From a checkpoint of a small transformer trained on Wikipedia.
Training: 146M tokens, 8924 steps.
MLP neurons of a small language model. Each row is named by its layer, matrix (down: output weights) and neuron, and shows model dimensions 16-79. Each number is 200 + 40 x the weight over its row's rms, rounded and kept within 0 to 999.
A block is one neuron, or neurons of one layer that tend to fire together. After each block is what it responds to, as a language model described it from the Wikipedia text at the highest values.

L4.down35,205,178,200,234,264,293,182,218,260,149,192,277,231,200,252,180,241,214,166,237,172,146,239,181,152,238,194,211,155,202,162,185,250,158,223,233,209,267,183,187,222,249,153,148,231,249,143,143,245,182,209,175,204,161,166,153,247,159,151,297,215,163,111,212
L4.down67,151,143,211,131,191,186,226,221,157,188,195,203,236,206,209,231,161,231,197,131,167,151,255,276,188,169,195,249,226,201,138,210,197,200,156,292,243,232,168,210,258,147,243,206,221,194,155,132,178,202,132,232,185,217,178,150,188,245,201,202,208,211,115,256
L4.down332,211,192,188,137,166,256,142,281,193,200,233,241,269,125,253,175,190,211,153,231,121,157,246,273,193,139,207,215,148,192,90,185,206,138,192,233,191,196,223,180,186,226,244,241,137,221,271,201,218,255,215,205,172,160,193,223,137,207,256,201,201,177,186,130
L4.down539,206,231,232,172,161,234,156,191,261,216,216,204,196,209,187,122,179,213,254,227,260,227,160,244,170,244,208,151,277,142,150,213,154,193,296,177,228,211,146,153,165,201,222,213,165,147,170,277,116,174,137,288,204,154,174,202,160,237,233,200,131,175,254,137
L4.down640,164,195,185,94,147,186,245,222,296,125,189,217,226,244,158,232,228,234,154,206,222,153,202,162,201,202,177,209,194,169,182,195,180,200,258,202,154,223,231,154,201,182,229,113,170,184,181,137,227,294,223,162,188,231,196,172,211,188,150,167,178,138,200,154
L4.down874,207,170,241,116,213,244,190,220,238,207,261,239,286,175,222,227,149,205,183,182,82,117,123,162,195,209,237,192,180,208,261,215,206,147,208,235,185,148,155,173,218,203,203,167,116,222,200,188,173,205,143,245,208,184,286,226,91,234,179,214,165,257,191,188
L4.down894,187,234,247,171,140,184,187,257,277,211,176,201,243,194,228,138,178,171,259,182,230,109,188,242,242,221,181,215,198,169,113,213,196,209,205,212,216,143,228,176,145,153,225,174,202,119,151,147,191,124,189,173,251,259,242,169,110,233,182,171,203,256,196,206
L4.down982,164,172,267,174,189,263,202,154,130,265,186,189,184,249,253,205,172,245,209,147,166,212,205,222,194,182,254,184,196,202,207,170,203,182,227,231,171,163,86,150,243,231,202,185,153,239,167,159,162,143,167,209,216,148,217,158,164,164,157,252,148,167,256,183
Word-internal subword pieces, strongest on the "ot" of Votes in election tables, also par(ty), Fran(ce), Sp-ec-ies, Env-ir-onment.

L3.down157,150,173,199,212,177,244,109,243,232,110,208,211,227,239,251,241,195,210,183,243,181,205,143,245,183,211,248,237,128,210,108,242,226,254,219,255,194,232,105,140,222,201,197,193,282,245,214,119,230,188,175,132,132,222,175,200,178,180,142,188,136,251,142,298
Apostrophes inside or right after words, mostly possessive 's (team's, Beethoven's) or elisions (d'Aspin, Shun'ichi), plus opening quotes and some mid-word fragments.

L4.down281,236,207,297,166,201,264,200,229,161,179,148,201,159,181,208,206,210,161,234,142,205,166,262,188,219,180,210,194,217,253,209,230,215,244,182,263,273,192,222,147,198,176,233,229,174,217,220,212,201,223,176,227,252,177,231,225,162,229,185,124,112,177,141,291
L4.down432,200,178,245,167,200,138,204,139,176,250,172,141,214,236,168,127,277,206,197,245,220,131,270,258,254,164,191,126,187,185,229,268,245,224,229,217,145,187,207,179,155,213,265,186,222,181,262,175,209,233,265,216,202,241,169,243,176,160,146,261,218,205,204,244
L4.down499,207,218,204,209,218,210,254,203,191,202,245,219,197,246,164,212,136,206,182,256,143,142,206,221,154,243,298,213,277,174,167,219,272,238,173,223,244,218,240,196,238,258,206,182,255,223,221,183,250,180,228,221,280,104,232,185,207,236,259,174,271,295,197,262
L4.down572,216,197,234,290,189,238,237,240,123,209,192,161,221,187,154,193,212,177,199,246,134,218,197,168,194,239,165,181,262,165,183,168,149,227,152,136,159,174,194,201,242,255,213,183,176,246,248,229,152,255,241,202,214,168,211,217,183,103,193,267,222,286,184,178
L4.down689,211,233,196,163,150,203,190,268,258,153,160,153,229,217,241,188,127,200,153,276,224,208,192,201,173,132,238,192,185,168,159,237,178,170,151,134,265,197,218,178,176,213,247,184,175,177,237,150,160,243,227,257,167,153,202,250,188,159,228,220,238,230,181,227
L4.down767,131,222,237,209,205,193,198,188,199,199,184,243,216,175,203,220,205,247,162,262,186,158,202,236,231,233,146,224,167,278,232,150,213,171,172,209,193,201,201,289,166,199,209,206,179,181,147,147,172,171,176,251,239,202,172,240,215,246,165,241,258,230,280,196
L4.down861,103,181,268,212,188,192,176,211,205,221,219,199,239,218,223,194,186,158,191,245,160,113,195,231,176,225,266,141,225,180,157,277,128,274,206,244,211,207,131,159,230,213,210,197,183,204,287,161,246,233,166,265,232,234,188,280,110,181,146,262,226,209,190,292
L4.down880,188,206,159,163,203,162,218,172,156,158,249,181,231,213,194,81,156,212,221,240,213,233,259,189,200,184,235,177,209,253,181,184,175,255,95,239,238,174,180,208,181,136,265,159,237,231,170,176,184,222,183,214,181,207,141,188,192,211,184,203,250,238,248,208
Opening word-piece fragments of longer words, mostly "le" beginning lead, leader, left, leave, plus "sh" (should, shortly) and "He" (Head).

L9.down31,153,207,208,250,227,223,131,176,213,173,183,218,192,170,238,113,254,261,163,165,234,226,119,192,199,309,207,127,180,126,213,233,211,229,220,243,177,229,239,116,189,190,191,195,284,185,217,181,269,260,144,181,278,168,222,256,190,227,251,186,285,224,204,244
L9.down451,243,170,207,204,189,219,149,233,154,213,239,220,187,198,140,217,266,261,243,189,189,165,212,168,226,160,173,204,175,212,253,148,199,181,231,259,178,188,238,222,185,191,182,243,214,246,280,190,214,228,195,197,184,191,321,163,131,225,234,265,225,137,179,200
L9.down488,141,227,246,241,238,264,235,216,215,182,183,224,246,213,205,181,161,131,237,201,184,170,118,206,200,199,302,155,154,173,236,139,178,189,168,273,209,156,211,220,230,213,211,140,239,249,198,214,158,213,269,136,212,160,127,275,115,142,193,183,175,210,201,231
L9.down497,230,181,224,208,165,220,217,178,184,190,192,160,215,250,259,219,165,215,127,187,195,136,189,152,194,275,260,159,269,215,190,184,206,188,172,261,235,202,174,195,279,141,186,155,157,250,168,123,114,247,209,224,137,220,158,242,211,192,135,158,204,185,182,213
L9.down623,219,214,197,168,180,221,169,154,242,195,163,173,238,163,289,175,269,153,192,201,220,153,125,198,231,218,181,197,216,155,268,220,220,192,218,125,130,289,160,107,60,143,241,226,211,212,225,157,223,176,196,118,169,212,261,140,175,173,142,214,283,205,242,204
L9.down737,235,260,232,240,172,113,238,206,204,225,174,159,231,162,181,177,236,259,125,173,203,175,186,172,218,143,238,168,231,202,234,199,161,157,211,243,218,274,129,131,212,147,124,122,162,149,223,206,231,281,191,221,145,137,162,341,183,231,192,202,237,201,159,226
L9.down742,182,219,209,224,137,179,157,228,215,200,221,230,162,266,208,194,299,183,182,226,214,151,242,226,185,187,185,208,311,222,212,190,213,191,172,202,168,244,169,160,199,216,162,215,152,233,197,242,253,188,147,250,143,201,249,238,233,244,178,199,281,176,229,226
L9.down781,182,238,194,257,262,192,204,173,176,194,210,239,211,163,195,249,216,243,227,204,131,356,188,205,184,186,232,125,205,133,215,147,188,203,239,239,178,162,205,222,182,197,213,191,144,192,193,260,181,198,284,183,233,244,155,244,254,163,174,217,173,247,205,188
Short word-piece tokens split from the start or middle of a common word, such as sp-e-ak, le-ft, le-aving, Rel-e-ase.

L9.down157,154,210,184,204,168,206,198,142,197,136,197,235,212,232,234,243,183,197,197,171,206,241,175,213,290,218,102,220,290,176,207,166,202,309,229,250,121,180,227,209,265,159,159,205,157,238,190,143,150,171,246,196,192,222,218,189,121,187,156,196,227,164,152,196
L9.down185,190,229,214,180,224,139,188,271,184,160,239,295,154,130,226,252,176,186,182,172,160,273,109,217,190,211,210,195,227,155,189,193,179,261,239,213,194,213,240,248,180,214,216,166,159,209,199,196,143,264,124,171,247,181,241,214,303,212,169,189,224,183,151,173
L9.down213,228,180,190,176,235,188,153,161,262,214,205,196,250,149,240,232,216,246,179,168,219,30,171,169,166,203,196,217,234,215,221,216,176,214,217,203,218,208,204,277,243,181,297,181,227,220,189,194,258,190,173,176,221,208,230,196,154,209,219,226,133,187,193,222
L9.down254,268,291,194,206,212,239,207,194,193,208,193,175,197,123,146,201,172,136,218,177,201,255,138,225,179,177,245,167,214,179,187,206,171,201,142,243,222,165,245,204,180,146,132,169,164,250,210,172,272,283,142,241,241,247,214,200,175,170,172,222,231,204,232,226
L9.down284,248,224,222,190,272,180,195,194,158,275,155,227,210,251,331,145,219,238,241,168,193,121,178,214,218,188,220,185,176,275,194,206,241,239,136,229,239,243,258,190,202,220,253,208,212,150,200,174,262,220,204,176,207,232,177,143,231,201,183,202,261,188,194,187
L9.down328,124,233,191,242,153,127,145,198,222,184,200,206,217,221,212,147,216,247,140,182,214,152,97,220,142,226,229,144,216,183,203,196,149,239,187,213,121,179,132,173,245,223,180,201,147,227,191,153,160,203,209,235,157,249,124,268,156,240,262,191,184,226,253,179
L9.down441,251,129,207,215,174,233,209,215,222,110,164,240,195,139,237,193,170,172,290,208,132,244,168,246,183,217,138,232,211,187,201,215,177,194,170,254,195,231,264,173,208,223,160,212,207,223,250,167,135,228,201,138,238,193,155,196,136,233,220,198,197,127,190,218
L9.down520,237,140,134,155,164,215,144,176,266,215,212,168,142,146,237,255,218,163,229,179,286,152,216,81,209,183,266,213,222,200,237,177,238,234,208,200,196,171,210,192,225,290,212,106,216,224,145,276,199,158,172,242,199,241,176,161,204,184,155,233,130,264,189,190
Mainly the apostrophe in possessives after proper nouns (Ryan's, Drago's, Russia's), plus mid-word fragments like "an", "am", "pr" inside names or words.

L3.down512,193,204,228,216,192,208,202,265,266,184,318,206,234,222,219,283,176,176,204,239,200,114,163,138,139,189,299,275,189,231,160,195,185,230,240,270,238,228,178,244,254,182,229,204,215,161,164,168,141,196,219,213,264,185,256,244,154,176,100,185,213,168,188,210
Short word-piece fragments inside split words, mostly "or" and "le", as in Greg-or-io, rec-or-d, Car-le-bach, princip-le.